Weights of a small transformer language model.
Size: MLP 512 GeGLU, vocabulary 4096, 6.62M parameters.
Architecture: LayerNorm before each block, biases, tied embeddings, normalized queries and keys.
Training: a variant of Muon for these matrices, 11103 steps.
MLP neurons of a small language model. Each row is named by its layer, matrix (gate and up: input weights) and neuron, and shows model dimensions 64-191. Each number is 500 + 40 x the weight over its row's rms, rounded and kept within 0 to 999. Numbers have three digits each. A neuron's up and down rows have the sign that makes its largest values positive.
After each neuron's rows, "fires in" lists the words (lower case) most often at its 100 highest values on Wikipedia text that the model never trained on; "fires on" lists the tokens most often at its 100 highest values on Wikipedia text that the model never trained on. A number after a token or word is its count.

L3.gate364:544463568511515472483488461475548528552491503479558513462486488529463502480478534497478510507472478571446522495540510525531517522524556582463543504550521526505525535468423501497477437478452541501408504478490490497472406516487488517528513483483508444528573472514423471481480569523518557420441576471516525540438543475441538547455457553518428495522451460534496476562505474485587549542492
L3.up364:483518549561514516454446491490532527483485594477497597506574471537547491458488499452481510466504517499523474488457492508513459439540460458422515519459468549420521569469532495469487545508465471443505491485495471453522465540508401472517546561595499510527489433476501507491491494482440473535509606489565557502447515512537438513490518508525501555502498504417471436525591535576478479493523
fires in: "a" 28, "is" 27, "was" 18, "first" 8, "born" 7, "an" 5
fires on: " a" 28, " is" 27, " was" 18, " first" 8, " born" 7, " an" 5

L6.gate120:485515482493424565535573487480453535504433535510496556500481497504479571463501570557447521546485462477491494496467466566564505544560531558560531454552489483522523460484543471535467453486490509433556506500441479432552530457455446587488531539502441464507500487529550508445420510502548458540503446481506489420515466383566506461490525488461545454552486493516531492426535499474496498527436
L6.up120:504461541542492539467492448510501426558430519478430466487537514496515506510493437453534490442367553494514486504467503572498479583455523469573528476520513527517496529548514479521481511513520559550500524475501507494574495464516480529495471524566519586506420492455516482548495529500457491511536516506417502447533547501461569541409483551480551523508459552457532496513461516478476439488443
fires in: "for" 24, "of" 21, "in" 16, "newly" 5, "commonwealth" 5, "and" 4
fires on: " for" 23, " of" 21, " in" 16, "ly" 5, "we" 5, " and" 4

L8.gate314:455518460553457527532515508598507500508516502500554563473515467582516525501594485566540460451489490471498562464491513510497488457543483507518597541503548487458536546471540482510501507453501487524579465559440517457493474510390472502477554513495514447470464532505496462501466561484498461372457537545480527480508559513533478488485534515458466501535473480504482456558425500439426429450482
L8.up314:431506526504523520511458562501510547453553429514551478494435510463495413456517562478512437522563518418554495479466488487533577492519539506467500522500509479472529521511430493550542482544476539470474509513493456544529489489497500474476530540530556468466583496509460559545516471493474476480547514525396559463510543496508508519475527528467507544510548452494466491478431492514510486409449
fires in: "and" 18, "also" 15, "that" 13, "which" 8, "who" 6
fires on: " and" 18, " also" 15, " that" 13, " who" 6, " to" 5, "oth" 5

L3.gate424:433490538445455440483559482461536441442454539519552507450552536469523511442520553515469478528535516548403525514470483451584493501495495524523442470482442488503483486418462490467484505469561473454440461527469524575445464627506543474523642476506450494472451486476464508504573508458590491500480509495529476523478495556478589550481533500504556538510491444521511443512528546520480553485477
L3.up424:550458527513456512477489542542533484423508491482522473500419575543570514559581404548512524467446486546551452522518545476448498506533489485540544544509555494453529451416544523520454488558513487456475447461436489532547537455435503528483562436469515510506377548463420478541491478551530489504513468496434477513442494483549463521460451530501556459503519513604543590484447503526537556522469
fires in: "is" 32, "was" 27, "were" 11, "are" 7
fires on: " is" 32, " was" 27, " were" 11, " are" 7

L6.gate263:501464538463438462491432509513588462477563569503481519486415508517505482505556467491426510490417475551516499471474512546485490493497441549475552515571480498454472513468471554498530486460537457453582520518536480531462521517440518492480432455614484527520518472595453471564562476474531433558471550484505584494518543512461500527488475478495463463544514486525526474460452487555506471514551
L6.up263:528484482455468552493450514518455441553558535501499481472501505511505541462468575532568494535496547512595497468500545492445536579507532462471609517535453484459506505552502541495510516477443452495445504445493490540455442478472490463486459462476537466464549421498439565446499481438444545421494449533504492464500489530510537564481544517498446491610529438488481537529528507467560528545501
fires in: "a" 61, "an" 11, "of" 4
fires on: " a" 61, " an" 11, " of" 4

L8.gate343:516570575538464469505453528525461468477526505458457476455512465491501511491444515500501498473419449530541483455501516468506454546480462496442559456440520461491542497520497493607477471554544502499510523501501506501512521522402535480467535481465496435528426482515483495505561471527488468479485459537522604412521485550521464513588517530506433431447535486563477408489537516478457523560438
L8.up343:486562455412560480495487530536424428486504462498499472467555531543482493457565527560503506482563475537510533507512520448536542439494443524489461507472434494499507542456529482481524520536493457520516511546434464531546473464461553504510515461513498543535475452456553503509488489551599503541504457453471553459530533575462402504529489489465506487474561440454496517578420489538483447498555
fires in: "of" 21, "about" 12, "than" 10, "approximately" 8, "least" 8, "to" 8
fires on: " of" 21, " about" 12, " than" 10, "imately" 8, " least" 8, " to" 8

L4.gate342:501462508508529503540461537514515507536506485430475476491497412465507527534481506492481488480567414515503451441611566534515454382479509514547487437511475488500512466438513564508453506524547510494534521573523498530455536530597535498457517492508508461503608462506481474504551514528526567493516480481456444473478440467541472535568429511497498478505471526470527489494453487434555480585482
L4.up342:512529489505581434545525466499456514507505468516511474518498444522497523532437565494435481442554515519499452417473489483542479537482496535588567450547506416573439488386558445565481519455566450484548484513516514517461479498482427501450460493441549573476523415442474484486489541509545528476460562505523453495545576488456556530479553526531428505520475488542509496516502445472544577585494
fires in: "and" 47, "to" 39, "or" 9
fires on: " and" 47, " to" 43, " or" 9

L4.gate13:491482582560493493472538491511477382524522461455536523483593462498481493527493445500475512511475504501519505488481494584519529601520431556501530546490483522483488470591462468467487477469494520486540607526510499522418519499445517385519546490451499441524432518504438517562565539486471450508564540517480541529500517481497548521487543545527480530570458534462446493564513487499481495608569
L4.up13:407525457518446450495510549479463436455568549475448484449455464454515498426560495524475465519533433501458501485564481488466512459452523527454512501518476513478536471516519541551467533422495481466460516570401507481468513557529423527402492504523527493545509604514518500452524538474543495491454475554468480531536473552525513488514525519552465556499479537454604467456467516458470444574521
fires in: "for" 36, "to" 21, "from" 16, "of" 10
fires on: " for" 36, " to" 22, " from" 16, " of" 10, " ob" 8

L4.gate440:449498509526542478471531490475530514495511470547551444506438498539544520489473460471427489497522507487515465517505424502499477474486508493533504528543434544508444537467553477513543481541474477547440452542452610571544511501490469502494509533496485473573537451506498401499507567522463467504433496543465504485436522422500568436503489487438554489552532485498540481539504522509493522437498
L4.up440:494465534486536454497505485467474536471506559521520555446405493432466504434531493520507463530600498533510422545552520500538487471616531566455456571545543457511466471525538500502544537581483511375459500477477493540478467441533502597488503547563470492469479483486521503543484470530481434583493482538465478424460460502530536514476484491569560572559518543506556513511508579450507540465438
fires in: "is" 28, "was" 25, "would" 10, "be" 9, "are" 5
fires on: " is" 28, " was" 25, " be" 10, " would" 10, " are" 5

L4.gate373:496400513547507468534485462482513460465468548599471398454528457548507507455545462526503565477420516480542493381471507499506556502483521502516497434511480504518561396490466448510510579502463551448441512560475499579489470491428443514528530524494499493471453441529512450563499490526499480479488500548436515536541485502534538506495467498481485512526554464461478546494563477517544494507498
L4.up373:542416471514448449479480568496484463508537528458538501431486419450558549526550552495448525462528504468484594535485520492479490537461544469543445488445549467530534433464478494519546485529477458420475442539537492443474506522450498466515494528490557467475436503604488460499498555476510506457490508481457451443485478542498504523454497584430553535586448431546466434480524487522528521486493
fires in: "0" 28, "2" 8, "born" 8, "5" 7, "3" 6, "7" 6
fires on: "0" 29, "2" 13, "5" 8, "born" 8, "7" 7, "3" 6

L5.gate180:457461513476501505518542492548508473428530547447421387482548498432431561506473509461507445545488493526539500566507540517556521527427508487490444528537534555477586511547575451496487555467457544486472487558525462485508567476463510478492522521481423465565451525472450512535495506518471518481500475517499480522493509524552536475559555513455504434535471436530502473472547536582532429563448
L5.up180:468360507495476531534559511500555495572487515588511469468525444530520583459521453504570483440482487504573540467460463510532540538626477525482524482501521551559450487501499514502440499479485474519556537589520439493470502542408523524507446583430536523518441527531509413439470492469488510463488538472433498490481551530508478486502502501494502516438507502556515476489547459519438587496415
fires in: "of" 38, "following" 11, "same" 6, "two" 6, "were" 4, "ve" 4
fires on: " of" 38, " following" 11, "ve" 7, " same" 6, " two" 6

L4.gate107:437452471484506499523515474558480456546561529470508508540512462534538515465498434479496456450569481529505573465471434541487570382506492553440445558531422464503529437504507521530518517538515490533513502566556457547488534502495506503435586482445521439483520476473492579470548473524498487492492483511530444513494622463536483501471556462515505518464458494531506458524500468507529593478485
L4.up107:517519462495542451455523516507529466480436534477482556513539536530464481513535507544509563574492495501506516467525437522493481585522504479533532545520534480480530500526540533455459482501507556488508496472416454559453460468526391522515472555471506482465555548485478447542516531462518464445489503491489546483424537475505462536383468515454456567471507510432549466447433434517491371532529
fires in: "to" 48, "while" 33, "with" 4
fires on: " to" 49, " while" 33, " with" 6, " res" 4

L5.gate408:459522458525468464528464543559482518465546462421498460547478490484549552522538570501534438484555478469494534417536479539454550474512512451458502466503537442465485458525528563528568482503403551503500486523421483496500532528533503508499427472434489546550502528480555553503517535440510565467497549484490461524458449460490506435468490571424525533480545531449548454468458487515502526488535
L5.up408:434469505477483569484443459503424453437469510515497478433632472463485531473541572532575475531475504490520488477485519566520543484528536438562551494524544476449580473537427521494490558550503559564540556487542427499489545447519462463477414492477549471466523563573482514506478444523469554560520484477479459488492534486488502494535498527493578489491439540525469524439484517490567488469513
fires in: "that" 23, "to" 18, "which" 11, "it" 8, "him" 7, "also" 6
fires on: " that" 23, " to" 18, " which" 11, " it" 8, " him" 7, " also" 6

L3.gate334:499390572488472512516477438467418525505476445564482470442543476511558508540495550458499493456541485594472488491489477489554483494425505511419452489515512567559504487516537511473457498493474519497546521482496486584497500466563484573501495488477449477525464400556450559591513523453431474538508563479514540509509481523536517484548502466501482539487504488464459506510501511455521441468555
L3.up334:583491485486507544488477504435478480520491464543494470493529522594424528523514566529509461479559528527517473398458457479489528465523464508436502541510527445506523545505445522560589484493469468475479477526531514578532455462458500478565459533488487500527516457522502596535560546489524528473497499487509539510552474483463538526480491484510571471484502499476452504452585503420522517468492
fires in: "she" 35, "junior" 8, "her" 8, "shelter" 4
fires on: " She" 41, "un" 13, " Jun" 10, " she" 10, " Her" 7, " her" 6

L4.gate212:501449479508513532466592551548518436553506465486509456530560542489477520527548486490526510451520445549434546522520535535575533467522470513499475441477491491458503416491554525454435461526511507542502467526414421567547513518480518436400484468509474418602480494477515507486519529507506465542503556493469449529545542532453508521512516549495555518565467490528517516538529557531455560533488
L4.up212:504486466496498489467522559571523481502557518500495429516499548609476562522472429420538523484560513542470552472476520452484431528528472461474540527519461478504497534564519490488438450511505499447474511438459439554487490555501530512508498508543486450507452553501533418461529488511525474547601547510433527498518504556554497523457472554426504540519454462511521490511464537589451532542479
fires in: "of" 43, "loss" 7, "former" 5, "live" 5, "five" 4
fires on: " of" 43, "oss" 9, "ive" 9, "mer" 5, "ent" 4, "ty" 4

L3.gate169:496480482427467507527500545492427539503544452492620522454460519466435461506494515524499455464501459481488570502511499492474488460525465514544522437569451484454538487519485465476424478452531491507556566428499488517555556551518539498459489508469570439520552464573481462494563433460507552548496432450499572479535442478415455497538465529478502468518532564511470447531492519493524468538464
L3.up169:512458555475499427517549450403444477491532490461565497470485466497534490527466505449497481534468469458436507466440475488460499410475494444497484535505478509508493523479485481489467520460547461487487470453492559458576480514504456483507484533587518522540500502442482546473474435510470542510527528526479459598473535520521516564485545502486511556508601539361445514513564516488558445540459
fires in: "from" 58, "to" 7, "of" 6, "in" 5
fires on: " from" 58, " to" 7, " of" 6, " in" 5, " influ" 5

L3.gate51:568494493496520491511496482513580554500475440504495440506507487519514499469475579524476575513458522503487457460475513487490446493480488543519482511501407544441585537484519501577536534462487515542498524533463379498502409536538442531560503488585455474520518522570439512484440522478462551457532503509474580570518432497420466502463442433475505439543458571570537476453591502449538554527496
L3.up51:473549519433519501472518437496493518500507573548485493472536468527527501491471504571536455514525513523477493438438428534487493499537507526594456557522530444489526549488424508495469450455580522456447505522511386555451466471508556513460489452528487481592563448540481414456467468468583453468482494518488495519480527539487550513492416435573446506525569473477537555440513470516504467505500
fires in: "of" 60, "for" 9, "a" 8
fires on: " of" 60, " a" 10, " for" 9, "duc" 4

L5.gate219:524452468423507516485498487520492540540568507466482461511438524548501512461508506451572403464573451618496550491531509451517523461490455554517438546461467468477489527546512458531479474515482490580516436536507404509543501472474510522608557516458518423580544479482481518539532550525564470475542501514464478387488605442502482485519466523560463502548477460540493433535427495491449532508491
L5.up219:552518542478513508480457448502438483515506441517500539404493570581503443529502529433544558537577533505512571426502372527523492509531505461485499536455459461535468450533566459477491535544584488547496476457485541496474517518523493516519527545520515481521476515490517536542596478454489447509549521444481445520533565527578486484531525575443529474522483508424511487481535470567477512495454
fires in: "with" 65, "has" 13, "are" 6
fires on: " with" 65, " has" 13, " are" 6

L3.gate446:441513525487466578508517575518470491448442457495475459576435531490469466495451464547481480437479582463567445557512492491480476583485572512495545530501484486503487518478535564485458522435476443521586512481485476446496563589475506532434441441478577539463481488478464554442480540476547475486529511420470434496590531506533472488485508517416461464531505532489521516498471558527480498524538
L3.up446:483491501468486537548605521530471469444558481544544485432522442479480493554443504469586499456470522435498507582505535445476532446481550526502513569552496541489509529511539493527469442519458490512477477507468491467482504513463507528541500509541494467444467465423462529468523455537512557478566558520478511575506530494547517482575538515415507480603539466552509594510482483491477491491542
fires in: "by" 47, "at" 10, "wife" 5, "in" 4
fires on: " by" 47, " at" 10, "one" 10, " wife" 5

L10.gate226:451501521527486478521541450496503503478508524612413417554507452480510530577527545492517472504484522476452509485543419499448544473416498544525518439554532545482478434561490598507523538467456444464528527468495495500508525464499485507520538475562536515506489476482433541549540514400514534463538472420482553555441517495482491453503519505482542549520428437420458514546525498469589509493509
L10.up226:459467550494591464553506482452535453450496478553547494546457532483457511498452472460492538475530520473537516534530453569486534535495448507561544488483516529567500509512544538583518467495536461513474443483513515526555443496520509491525422440513540544521564461597501444501528544541482489559552549539546472522526492501484435505541553563532475481425426443495498509554494494433532471536435
fires in: "on" 44, "additionally" 4, "traded" 4, "the" 4
fires on: " On" 18, " on" 17, "On" 14, "d" 9, " trad" 7, " the" 4

L3.gate276:465522445520533466473496443527485501497471459502563540504450523522476482480590484558477517498525482551537452499486540523535464520504477507641543536496455505465504555408429454517493457496497541478498498507463454414563539564453515423509471442502497543565530549505497559486476503536579446481441510467504462476514493541565474533585540485459498545428449555454458505410437498523485527516544
L3.up276:531476497490519500421518530469478507508495477513509527526467539514459483453501599544508466544587481534499462598489448513486476507480533424507517467482525439526516494529461516476505420566542480493511526487469479454481469485463446498516520459508439526524577464534541428493491486596514453502450490464466557487566532357543436494517538540465556513550482528527454488470437430480550520595480
fires in: "to" 64, "containing" 4, "resulting" 4
fires on: " to" 65, "ing" 18, "ating" 8

L5.gate265:492530427567444534479482524435590485510467465558475475575472456503500513553508540537463496476466479588519483475560548496507596479452496449481526467496462477452484516479568480490456466405457526475531473519477423468501494469510496532533531496509437537479470492479411487495532489455495474508452509524422507520517552454458518445449450454476416533524472568468477451473567471536544451478520
L5.up265:466527493477541519471530475510495501517564546455516565511468476541620468496508487551520562515535445484505478513494485470459455459446496533538501520446507470515507518539488494525467548490457518421542484442468522507482406506468505453511494487506522506426510503507441456528580503559570518518501529525506475504463532563498524562474463500430410488606425473405512450506560509500528562482530
fires in: "a" 50, "of" 8, "an" 4
fires on: " a" 50, "f" 9, " of" 8, " conf" 7, " an" 4

L4.gate30:507495482514453536433508542555477543488388535402541557561418485494497498522499460427503504539533456529449492540508478472529513519493465525480519515455468545571459559436506452505496474532585475464541495532403501531521562488580495549493533536450489460491505458500506535493550555460451516459464550484492428531507530488485432515539500552466572440450499484464530450478524458508520517562497
L4.up30:428485515467494514540493504484491540505553476476505486527510461502466558546557414503529405451466477554505465522490542555513512430533456546512436482501479523480453514514495525429452484541496544514492543518517403415510500496502529539500542484499461473502546458529460478563475523508475444495500530531491504533493559533423509537473447444582461535520571454504438476573518448501575480464474
fires in: "in" 78, "native" 7
fires on: " in" 81, "ative" 7, " m" 4

L3.gate100:450527509481573525479521489451534432603538458499530458547412501567530500445461533606520486451509554464588501565497512479544571423386548556442560486478514491539490451462502512522529464493466471532496510477489461537478523517496517454495472499526524445467480455424507587570461521397457549577594436516516523569564505487438519457460471523514489558499479499495488503489516472488526504513491
L3.up100:479476486501530500498583417504498520519475468414442440499462511495503561502537517499530488433480543474510522495431467492455462400505517546513527540486527515467509527499481519408542461456540568549473505526477455492496527600405558532508577550545499496448528460508544574409491500588501495512596524509542506540459505526530491501564487528569544503558533523529500499484474514493550587467479
fires in: "at" 92
fires on: " at" 88, " At" 10

L4.gate2:500509571550470514530463423485509466436520488543515547500530465494471569438550552395576476501482506582489467484475518480421509439483382566536483482454466516484513422478517537476488580507544547509483485494494413580506523549563533555463501500445488510448507495570518502451558532467519562492549512505496496488554519529462512539480490488450454538500591495455486512483490471473511451492451
L4.up2:443502457470485483502497535511525488509488468516510512470518532453465521460507480466527491439523434505492540517462572414505583366436487507522464520540486476429481510543431489531438517524531552482539540442529559533479467457582455439522411531464522447458498491561517504502494515505528528463575599551477442532475499519462461602465455536488504476466524579512527463500523536538478438499588
fires in: "until" 27, "each" 18, "since" 18, "before" 7, "also" 5
fires on: " until" 27, " each" 18, " since" 18, " before" 7, " also" 5, "or" 5

L4.gate179:424446437534559493557535554557521491408475439457536499537440423494414505501533500504498537506488580517443485540517468477484427451495522535415548502493489568513513489492533456500560483574426504484523534524530501487519519515486498479452418471516507488482467512528504641559532527551439544480486509513533532486496534535541547515497554510422506508593463542485531476560450536539443563502490
L4.up179:485502581549476457513584558489525496478522514491559483436542513470457507462465505529505560549521479491544410491505446462587462450550513460490449466489543429525508546500528421512490449541486515398472506497536532456515491478518493464527505549546496539410507487568528527450568434537542480582470477474483489546477498444499462511451542514489476553594462541467503490507540497409515504583461
fires in: "of" 31, "to" 22, "as" 10, "acquired" 8, "replace" 4, "inspired" 4
fires on: " of" 31, " to" 22, "ired" 12, " as" 10, "ace" 4

L4.gate238:492492466439527462433501504518479554535512460499564516489431507549421437531544519597506552532563472532504510491475464404554504472462432559523562521562456501499554502453501486535504451429461549393529480544506515515529506551491503481470470472479492522456464567439500577478553546455540512501492481504529523492460507448461522485524563470460453472510453490479518446483502509491479447563488
L4.up238:518499520524545535460563470484516481516496476537524469547533524561537537451524518518491515497556478524522503483522480444596525497483487472537532535441488488515497495550458475442481521492431517557438511495527561440503567405525463556437531503476473519450426469458475441558541499570513531508442501516497527435392533493522440457501562508539465550494479464593510504484508588493449511558472
fires in: "to" 27, "well" 18, "of" 13, "in" 11, "as" 5
fires on: " to" 27, " well" 18, " of" 13, " in" 11, " as" 5

L4.gate171:483473443500550484473529501531493429498537446416407490554477502434499477541452505449508492467541493567433527538468474505499462542491552549481550552491519472547511498557603514538476508446490509498494500574493526487514498481506442524499516458460464439539558533485466534447528515469522592422564487471535458462483474467525488508549557496485436487555469468505472428461444499463486563465487
L4.up171:422455500499483523417539462519454501473537476438485478492464479468474482469508545490467458521476467503524505527505524425458559518430511505458438550526586489520476503530530443560590515559554518509508517566471507581517517405433462573546530479504488504493473471513454531504510495553460520431471503489426509480435544479472444488497542529509526475533441522454512487485473476549458455515462
fires in: "on" 13, "out" 12, "to" 10, "of" 9, "about" 8, "up" 8
fires on: " on" 13, " out" 12, " to" 10, " of" 9, " about" 8, " up" 8

L6.gate91:485437571537495580506562482524509465497486510501520515485505534509570412464510539439469489472504510531502496484512484514522492477405399569523467499486563520495486511509493439474468486469503523449548502504483544448468541539539476510522501527410430457564477506546453528581429553476463482495479493496501492474560521475570539469519480489549485443486430507490486510541507563522538424453508
L6.up91:536470518522475488446508527484476470494516436517556414475491472572580525543516492471489543554523462430432516581423458527496484441507506514497501454547525503493491485549521456475507505529484552492533567555516516523446445434504478513523496480521537484493501520464500509504456503543526467578546535507480479459469510476545541510486517475459496470452462538552454559481495513480531505453539
fires in: "she" 47, "he" 28, "her" 10, "the" 8
fires on: " she" 24, " he" 22, " She" 21, " the" 8, " He" 6, " her" 4

L8.gate100:538522557518498526515515584471512475479486524526511532530486507500537496536524371490490516501479489468542570537510474563542511547501445504502510496513495530432421570492519531619563507467506536463493551477498510505572467572552497480505545469504501508481564524555462510554516518536500482495489550505462413489524434526489494453505507489431452485494470598527532523576516592496507530558471
L8.up100:531545557521506482508488504442527506449499502483509488515537523591441450442497542468587439570475515560467497530467534558524432496455463489439526508553428554473513453456454475597438519524570527527483474520472498480523493481535550476527618496511514474481547495495526462491499504533518446533512487466563479559438488568490482498539481530540480509526457570568570548474542437536537492461442
fires in: "of" 40, "in" 39, "de" 5
fires on: " of" 40, " in" 39, " des" 5, " de" 5

L4.gate434:541518493501435499457521527522508489483533519484554469475540466526468487468522505528480483409527503496449470460456514560512502501440498544506511497457546539495519507531458510502481447488537542454508515459499561516546552514466466470455524477550532532536461522574551519460550463585454509525554558505527427441571555545482519578484497488507534515479509485482460546481470519407520458493483
L4.up434:500503501474468490479560485446465530530490473523434447483544515519535527455482532418480456519460440548500492528503589487512516542564441576566437548486508493490455400484439480535478543495498535403456538497528478519504507525495520517512536457588498444473474520551544514549560569502444491511529599481518543513445516418421523486546465494560443460521471496485445477419519463477542519460512
fires in: "or" 32, "credit" 6, "term" 6, "eredivisie" 5, "cemetery" 5
fires on: " or" 39, "red" 18, " term" 10, "adem" 6, "em" 5

L5.gate478:452498556548514526507538547522528477477482451534585494510519450554524544448464486528504500499450479531458502545472580535514513454469479561537605463547433489499557464487497490546480531519473471536495502525501492476554501521439505471533453499475555396505416427475512531549465546410480476471532511452432461535536503499490532484439502539538477468529515431476427466530471438525495547527506
L5.up478:479501471455503479567476448466537413447488497519553519522483482536476462490419510497453575549469536529476529537536508482563523483496446506479527505535469545544525485493591492477464518447531550441483522614603465504493527510475456468580490509510528478484463426498498503488450576513507486497512503460401435500435491488511537535516519564564443487559503519497415559421505400457528477572503
fires in: "0" 95
fires on: "0" 98

L3.gate21:466410537496538468503593521467562499493532427516583479449493500586488399548451521421450501488551428439517486489507513457458507441520487477502482534520454496510476536544451547485481512533532509513481417513512516482500457538506509514504532527466514513539521543498515492481611477477553444524517490540543452553498478457534446530495542494404559552532430524571493498484478519500525525488487
L3.up21:429444519465418505440442441514441520479479491541555506462550497529511510501423511503510535516450469516491571470523429498440484522583547510472437507538517513425443467523475508529483493467422520500420458438529588468528469518494448518511494544494476533543463475497545485518542400536467467605483474497491490514495459469509526495512568559482488519471485479481430482435514565486513536522470
fires in: "was" 56, "is" 16, "been" 7, "are" 6, "were" 4
fires on: " was" 56, " is" 16, " been" 7, " are" 6, " were" 4

L3.gate228:453480592476490409531522540460439460540501506465529499525422458491518451521485531469478474426455470500488435490489468494467540558445534400560521472558504551541487496474516475550464473403577494523478486470488615514523535509600437471476545429562546496492447477506492484470516509507471467564475505502492464499471519503484521498475571532476557539489488564458571477492521450449544532533524
L3.up228:452498533535535440426509574468533499486534502562487547487481445522519525556497509459418491461527474554519552463535450542510546455556509499530497448484482483508483491486518450501478451510535544536489479571495552534561523521503516478547530495507526509472483482483443522493481519542529538516444558585500499528488572482502517513473555555504470525473542488440483456465434415481459498492396
fires in: "in" 84, "to" 7
fires on: " In" 64, "In" 21, " in" 8, " to" 7

L5.gate292:499448497471482488512532520481504489527524492425511480489541474484507533410550505526558551504448542517444490445534435503506491505468433499492490546540455497497516479579507493480441493481501498522459473512464433616483424597525541443461475530446451434525579397520452583502501399462503525565461436539479495526506471467482521515480519498494518553581428474457580448518446503498511547517561
L5.up292:479437468503538464496528530495555465461529493393430567494543485499547563474495412517544482460554511562443521456505531474477471508516436536559546566523534447521518493426516460511485480476544489525418546565512494530466434542518544408486541552542523479473523432529433423463505483473520515486603506501538456495534513463525452574516515472473521518480512497509559523545587497501529470512483
fires in: "before" 21, "after" 20, "since" 11, "during" 9, "later" 7, "until" 7
fires on: " before" 20, " after" 18, " since" 9, "ater" 7, " until" 7, "After" 5

L5.gate88:526542450516490524496478540495499520533529454511562445595562472566483487489473576433480550497495517561516595489452508572519470495460470479519518524521458519474434515485474505447514544467479522469519528482445522471533450494470490525496503507592479466444470470564518511517486487555567528531579506425490538448515518510494494534499534446512504436516574518521450457447497537495494551565419
L5.up88:590517479515498537513495491527512481497512529504469561554567469480444429434524487503419532430428515510507517568505478555524527541536553461545460463495485522494507505485474458460535470511514467521480581483429502551521460516375559439526482568503522422494518408468389506556412475517506572464522484556478504487546480474495489537485464489476505520496517586543507489482557501542506489502544
fires in: "for" 39, "of" 20, "in" 13, "between" 6, "environmental" 4, "on" 4
fires on: " for" 39, " of" 20, " in" 13, "al" 8, " between" 6, " on" 4

L5.gate59:567473448482457513549486589554422532505529478484498496529489525452530500466552525489535448497481518464462523532466488539468505478482452441458468398500474521469527528529449519485485523495427529609573492443491461490535583588532506481428495478502531488545474551501603599450545494477499557456427494385473544517524579499524495467502508470491450544515512491464485532470493473503499496492461
L5.up59:561484524533506459547499424518547497536451562536468502502554550517467495454549460485549578438506489467494555549450502459558422420573507473458494416518507507544521495488450522545467520468515531530525487497523513532490494561494568492514532414456555507499415564494444554467433491503495544485544460490501524537504434476464521515491458484481532502483511541450520556435578439448502504508437
fires in: "of" 38, "her" 9, "over" 9
fires on: " of" 38, " her" 9, " over" 9, "bor" 6, " in" 4

L3.gate257:549435486536571461478529539508487473509491436574420494480446486583487510548523536440396456438593490486529547432507517588444523517531532508466544533534473493488513517514496500450467485518435556492529519508514540477463593515570490509478498481546480518514506521485370498489509479483523528491516497547509447460451480507472483511519517544516449473484509427523451548470497536446521521486545
L3.up257:467509522503507462483461511478490521541489438509471507532480507548468513521460539461452478532561391497516544556564480529541505461510439456577464550430483542520558555480560491468506416488575454496500444536490509530513530509547525511491498499512490463500533550481462472491526466576453459517497533566530507498404585541517478518492487483504518564525470517473506474447408516506507445478461
fires in: "that" 34, "to" 16, "beijing" 5, "convention" 4
fires on: " that" 34, " to" 16, "vent" 6, "in" 6, " Be" 5

L4.gate492:494487485492495484513532504553520455550535544474571461482505450478551522563494514414545480507535548543484495498481510502550539483538414530475400504557459564449530512498561527446480477475406430406506444561470368541489498520515510510515498516454498492494478512510461550462483486489523497528492544482435503473470535524508488488481462472478444493502390477550534531476578490577542521485498
L4.up492:495508527457483453445529455496477481514503491540485486565491501596465511457462445526551476475540439520494546530520508428561515445511408518505453476462545536549524485571517527557471531490440481510522610484495389471534460510461467564521560514446546497512488508450537532520498495510517458536516501481524517491498476526514482397494519467489411381494445472427425495510543472580515498502474
fires in: "of" 69, "number" 5
fires on: " of" 69, "ong" 6, "umber" 5

L4.gate318:520476502536398484549509553498527490534460510533558535552493489503542460505475523449443490535483464553523463395551473520508498510466429470511488514519533502551434495469508512520488440513453598533481548534451510560536457479600537488466419502494555512495444472536563486493553513469488498552422490519415477507519517579488420547523480552461509511466411549513500533532512495535505529536463
L4.up318:452518515555464425516511555516455509513534494453510487551483536482542404511397457487417474489482498519506519424512422554446521481489506515480442483465548499516513501392513563542480494561538507560548490538544496489534512481502468465564500456438457511503517588538453573503508527513472499447444498463490532489521586506473552519504503536446536517455478611455500461520481491581513454509483
fires in: "in" 37, "on" 11, "place" 8, "medal" 8, "off" 5, "there" 5
fires on: " in" 39, " on" 12, " place" 8, " medal" 8, " off" 6, " there" 5